Weights of a small GPT-style language model, trained from scratch on English Wikipedia: MLP 1536 GELU, 5737 steps.
MLP neurons of a small language model. Each row is named by its layer, matrix (up: input weights; down: output weights) and neuron, and shows model dimensions 144-335. Each number is 500 + 40 x the weight over its row's rms, rounded and kept within 0 to 999. Numbers have three digits each.
Before each neuron's rows, "raises" lists the tokens whose logits its output raises most directly, leaving later layers aside.

raises: "an", "a", "ed", "en", "ar"
L6.up386:528493406472458465445508488556548538507540580470557516471510610501516482546557535479463493488450533484504509535432500528572494494451562509495541537508472465544412520482527465462526501519518503559466517494493511503554428523458485523474498541616488493475561486519478556472528513504472554562489429462553535516442508455509601547491507507488496498490507520493545478442457561493501564554545460490466494474448475495538444551545534433495461446464515515457461506494481547460433520548548439453515483554482472439489504402554517476493533521521483527533552526498516464541452455491506482507
L6.down386:434551560534502531483463446514507505526486453540415477487500464579431487501401513509539477522518456475462430509447454475380391506485485534500472479500490641506490528480550513494521489516527496598573449538549497395432538574487523477509561525494502473505542499607465486526450457566488472553480508506479475423494431529525551470514492457522500469437418492533400500473528491516528471492476509462464511482474425486475498540480454549479502490466485513531415482471447520476487478518540521460432479546547486532473490541526445470522548497541464535538496501561527486462529531510547600499

raises: "ries", "ther", "em", "ed", "en"
L8.up1106:545504570529528461475517537548480478452523502527554515439567504476521512561521504449451509580513449545483434558558470429478537471474550512513503476535457505487464473573491466461570486490484479566503527502496561504491456520550454550489522461589435484449470474427463523485510520513516474533477494488522564534562567461559525489557415467479513572535462496504552504505506538505524526510489488514452494468451502490545460513565536523543530575552469473444500526515457467458532477602497478460559545582568403463525475567492448537533605472475507469523450524479520463461522479557561512518
L8.down1106:482515503505433502451463446483440472489490512476522529489555508482498524465504544536564493495455521494526475466434509557488481432534530501550485508437433479457441486527507510467531543549521520517529480429484481432513495435483493502494496484489485547574465538547644518517525444540606437519527493510458535480487508427528492603529554466512456502516557567547544440456554411485493487454539486467509522465501450463475506543458531544449465493515510483469584496433548509504521508445511512498479514483531536503517457429493514501503526525505469506482519463472500508463417417507532431553

raises: "s", "second", "res", "ment", "'"
L8.up668:462483580494569486580558530510484464480495513497619477517538506443480564570530430467522519483438525473460481478553442555478436484457449495539494463543539571409429504517506403473531524480486398586551437486476534470528434556528489422486486510501447539508481533478469492491536542488499450521473515526517583505500488460475534437546522516513476461488472462523500496545488540502452513446520485490486591525515482458520521549523529499433523524440493470466469469487461510490514483517523494515513437522480496519524476528487560472479491443533530484518490489533480505475538522517536564430
L8.down668:505510589391504483554506521481450503526557437487592475556510553562440517498385525488475462512418514438537511476504487449534518488521436496557457497472508508506454505450473505457528518414508487457432464515447496468538551564561504540450492497406536533451488514493494532531484493479525497501564442456451575464480506433452536470557497586494562486482458545479549521546406525436527474461524506490520522512497509466546453404485564502459499456513453551494485382505558577530461418486503463509479548489508520505510534476452494483435497545561466485471563564439447554497494546524523495482

raises: "i", "h", "y", "ch", "kh"
L8.up415:454423477509510476441508442504529468477415480523549528450538553500493470530511492441410475488559495500539485516482459497487494454546566504441444509485480461487547552531565487573469415532520532503521560538502514484550502459570530528517511500538512484508468516462502540489504494523553508456527518450469560458520453484553453578465505481435529525514456461515483475553555489483539497529511472485472485456507534493470460521503528466529499489535453533413498472591435485541585535564469457469514473569479483488501495535531581520525496494526440492488542458461529573484512531469488512497
L8.down415:520535511456471483547506497474520443531542561480528467499529590531477567489463473501503451550498513439501503487563468479511462502489459423551516532473543479516490479512469449540490511463517527568518336518545483493400520534484495536453473474471556523462532597506509512479485496435515488582585489520563506522537519423478473440606528535542468500527495449516497484518490452481511504519527500516470599450521496518502520481536523500528509477414507421520462495514493521440419474413500481560492505506373501459492465496493499489506517484506528521499531420503514583524477587540523549516

raises: "-", "less", "loop", "down", "cast"
L8.up548:519498500511522565559549543434420513489538465572622407507512547506491497522586501535465532476572499489466510534480446562538539502504509513551486405472516476450440485446539571488524453469393558477518490521485503447548489471463450480501524454454573513562490516501532606488450495478475484443520535459529532458559582449500523489496461534490524512466467513513492480562494536466476446432410534526518507487489427489548403483476565495461540502433571491507455531531415456506514489495506512439508531510483534494507443439516461447517510468460541487541443531492583505441476508561489550454
L8.down548:441521578494480516541514565485479528533487484518520423530530539488523553507476435526508448462458540545511534482502513524476466483554481516529547479472436491469550503412476488487485477491499549486541415537509465556506463497520491483501507500453535452422448403500577477426466539523602488414408477456489430510492437513542449516515477511525500624442466455574480527529456493492518488515457487541404478514501492545510486482539527541504478488483453533486467555500440488438518527513494421536540468475510422569518519429488454477527506475463495538496482469457526538393550514495464517514

raises: " album", " tracks", " albums", " singles", " release"
L8.up421:454444512477506541521448510572438475497498472425529459553527504431510509502548507485456495440505479517586482421477524568543423530501503512545488497489493503494484489545509510470496505480532509505502509506466500562463489453515494422503490501529543414515543529480474481480447514511463468447438487475551544472448547431476544485540423526467492527507533499524435500584509500573494463472525580472517479466486463489468493405460520522567508560509497526499467397547463516565420465539540479501510510484502508442471542492563467517462434601575519540476438539563554507503477530437575524496
L8.down421:452542526454514499449454489463460501505418524544512535512462449544451516491487526470481456515471484450546522525507508513508502472489480457491443526511489523451548536558457491519427541548533569486446420504485437513508478492560541471446507510581511520542471581504431561448532572417513514515499452538478444477503489484507457440557515540459458574482497510584423426566468466493477631527538536555541488501509490536500556538511446606470501488438517467606497480446494543510518489487533512525478472481491569495482454513470410490510519537520528509536511506420473417571426488488444516564

raises: "ology", "ric", "ure", "uc", "tra"
L6.up741:387524523436515474512478524546505472403494493447507536518483472531458537508535505454435461545445488448516455517613524478515466515605495600404562489542538527440470527539482567533498447502496513493515477449498478440500539456559496489528490524547544546493503516395484526431523502529479422542493537510504508481487521533545474474508441515545445526493424549455527473453504535403530480518531414519477538566535539508582476482517536438492514447441514518505510497510514515533483473558484521502485583531494496517576538526516452523529427525439486505471447463535449461509448553525436516474
L6.down741:511538447486480521534545463481443528467519544502413537487562473506493511522481479528582508571525506586514499510519512520509547493458507446526457463473518490470532562504468475503413572402537458463538472529494514454553482441484443529490501531465483503521426525507518538572528529505538505400544528547494404427531529572397537545466542498510516532571514479544448512509492482479512475437499543436528528449473461463440488489486508519465531550454552415456555480487503487502461533534585528517517499524492526528476489539513524503501510499533509519496497466475576543563481465517550560483

raises: "ating", "ation", "ated", "ates", "borough"
L5.up1277:430485489505515504515573551532421478534489449488519512419516497487516556479457575510504469514472478483501513446518537532466447451499457540474494491440504433512521507529540457466468488573559457522485489518502495496515498586493529429465453552508462456428427490483527483526427456497519458451485543483565498457522497519418491469501473514466474573461505463506526441481532478562514433549517490549543468429446519483531472528541463497516528464473540507566525428590549478491483530494536455491531568551511488549472514498441532569539450498578467526500478463518509507458563504574468557529
L5.down1277:484486493518503510497499541541484479530512558492472491490447402438475501488523477482503530480507538378483558501505512418502502494509554550551532507513527504379502524552569499555453508534420528454503456506489556466529469488510516531501509511534502475501490507489490457459535509517459511460495512519464488511544472425521472571482482536494596497479477534484499544518429532471478588469445478564448447510513505516512476481433558566496456535526535567495509502416479465468485477542516517496502509526476493456502522495504439508506485496453462512465493529611581555495405517440537478575

raises: "\n", ".", " (1983)", " (", " (1"
L7.up661:528498439564480463471457505450550432442512527541462426493598474493530474491554506478578437500555479444522482518478468448428482527448528452590456528508579525428477437488513526485490518448509364502493459460451551522482471507503469478550444492414515447501543521494528565518497560440548457451469478532478508514537471543460515483551529540489519558494488530483531469495535521468548471538541476418535470447484483493525439524487489440486448448506495517444452527495482544523490491513544560482553544510495516449473497418538483481416535509515533546442448467536464491520491493519470528504
L7.down661:500481565439494579511519488527496513540496432455492483473493503473521534530542508481472460457478494533473485550521560542468569492516511571532542573505547482485516544564508490485433518488551558466426448520553472440524512466518514536512449457507476587533521535508551504485547535550543538536468542499560458522530511500526490531421472483475593440492521463550556478466478548501467505479494423480520489554466576526484535465481485534474499472472454481460571479386506494570478537540471461531491513447467459525522525550420494515441457514450475492457544463510511514516473453573496545522

raises: "750", "700", "200", "250", "150"
L8.up1506:454486405531524474484483493523514532428492500469502514524442514498473558498527550507486543532451459511384500506494451577469546545439577505494475544515439453436478485475557517531461489517480522457448470510488543537573478484483537534532504481534549490475542545487470493517528458527440552513477473561449501483537519434506585529534453478527488511515425548434512436447523534498504475478471548532541472435501518484541489506481570457618537522564562467510454495552483504516471606483525451556480585515498511463563464452520549434486453495459484432418448559496525395476475522547531558537
L8.down1506:496449455491510530547537503564474555456487604528460503513456475519500477478438546505455432501452590475508475549515576480501501410471512577573486489516435523573545472439497450508488513415511432569506441549513557548564521495449581498497562445470517536429537465418520548502538499489523504447438447519461496491512488507569510529442517503528483506495473509470496503487544423496510537553570464512506500536427458518566456462562528536520479526410468479545489529521431490508545510465529541508467491467440445520445383471462547483478501489518487483508449502534529517503467482538512449447

raises: "ated", "ating", "ation", "ates", "ans"
L5.up1189:469446466478486475507564494494472549536517470470518486509502589498460495457471500449477489507540459509452512558502503558456511548539509448556419504503504509534512539478470469459499575483391544464449421499534457586504377531603477405524523525546552517484466492531540469512433538513471548493548410480468426500473410410437496505515506482502574564486470592478460539544515456525490552523538525430525516504444512469443464497504495434508528488454528541521483475469459476539486498511506510521452490543504530438548561510523440548508458524470463521491561601475596448492499500479450510440
L5.down1189:583494478487529471479561520467547506462542520455460470514492490524586466548464503499548510511487538492502524526458482424487494455533518509490452538486423537493488488535540472494457490576526532491434504503467522469529572515438587522426597442576468476498530599468454503481533487477519536495492472481486522461550518566483505445529459531487544471401458445520548572510491523520438514534481511544440502418464484539475517615491543460528535561471491439486419545491471514470516496558566578464433532497470569517484518459538529559495525441518501501562472517531525487411481497557468502455

raises: "r", "rs", "t", "T", "AL"
L6.up932:526523433513469432541468478550516442483492463451571570496543527457463502567517528535569471504575464489542488521552572519437495421523513548496459523419507458447438510504458515498515515514441519494503492492504541418533463543487504522528488529496496513453500506529433499426518579465521509461468476478511509468504524463510515619474433473447515462486451455463533503554500551464517554572474486502469464491526496500546429475446503591513542518560503546444496549520516431502437507580441490511552529503454485485410541518505528523524457548488575464509506552488429429495458540551492490426
L6.down932:495580516510555520543562466479569466473553533480523558523565568446519446490568496597503604459483506440506476470520493485518519502473485534500437503441448492461476492440471458536404516509531459449464534487441559463521495518426468488435487516560456492428450483517538538429449517527548453496498530510502436539533473466473509506415552431495417485538501521477495435483402529473475491559539461414549461543502539518539495522474538487534471542492473447493495525499457488511516429524500542522506482423503561503438549493505445543499502536463510507458498482525558566543518494551470574500

raises: " scoring", " winning", " league", " wins", " runner"
L8.up645:454458535520504384578458530591514486518525567539593542472493432469497507511470532497500527536538462448492499549558463535571503480431480532417547442504517537490511451466412553453484499494582487470541502512519471432524430485488466552497538481538526494516519537496547493526548550521564535487522527449508486452465536511535546495509518462538495532509442508530521451498547497453568523458505534504460502491505539521505450479475572467484501626482467515462519531482496523493512581482557515504548440574540494530525567480500524548516490459472541517460492462532507432510424479494490500502
L8.down645:577514474412503563455484558467464538497468421473422446513506565534467513495521532531511513514457518477514479491457512454481527577542496457537476571497546453625481568540504426512552461529446521557431502465489440512487564497540586398523452507452545510520475496501470520446449471457463458493480507520527527503489468482493536520529535524487521483474503458500502499443514556575459485461521549506503496465554421475514544510471478507531511394527494484527533459402503499491461432489522470438490556495474489543444463562547462448546516559552477464511482526494501588497627552490542499506

raises: "ical", "ity", "man", "ified", "ary"
L6.up298:484490467490543491554483465539474498532516500425498466535524506515502523513493538470515541590617509493522530442475493514434540570416568435513472401532547519481486497485467522555563500574426485450460474524475502435523438473447459485499444513522492517466505498495441494486482480494543556458486511432541481529483456420516575507519504491549548504499504493442509544535470512543479519451539514520521533469546539481541502496475576441548543450396467565514495491523478496460491565533562505413530522527515460446466444522444487496495514551568529571435509532468447523552394518508519549541
L6.down298:414530562502487486454501491496518479453522537451529520489467490531467558485508551495408499486511449535501488508539543479552511501565494491385496486466474482482506504520497567501449514506448489535514571472471502522462509537502502519506464524436515536564429431503438508478521521515498472521561509503461459510484562462514434480552523543518557563540529423433475457429501439471479454442488542564514410509501560509526524471473529583479531458507574469480554552480471532474430488521486559498521471504538497532481513535516446506580453422463504499514590490512597519500501525485552471464

raises: "h", "ng", "tter", "th", "ck"
L7.up221:453461441472513539505539511496520490434478512516507488531473519463436538547544495419605505565481480534540528532554542476455462480455473483464482464437464499534490538545484543483530484502479577496517443452505479452442517545516475511545520494560511554425537546459499530522457441484492498489459543475504548467539397472484473591521471440489473453496447427469474495446508536466506566590495412497542503456503532478591455544532535507508528460450474501470417518534424470530490417449461480480468436503490506557555524499480539514434572489515440508512466430532510497551500533504468570498
L7.down221:514532505485545508539478509511505487509488571491540565510516574436514496423467515522481463485488422434601509503479531511475535499547501466521490400490554485441451524516541402531471497448523482487487479464564489486523521428537531505453509524517569447483592514476538503501561540519523469547487495506569504473512559465524467530509563503485511460589550485430525501496452538489455428536506465494511549425535494458482478507458529522532521513438526505502553521517465444503536388511488472526530476504491539498384472489454532448439541547557496479539558375549539549482460487505478521496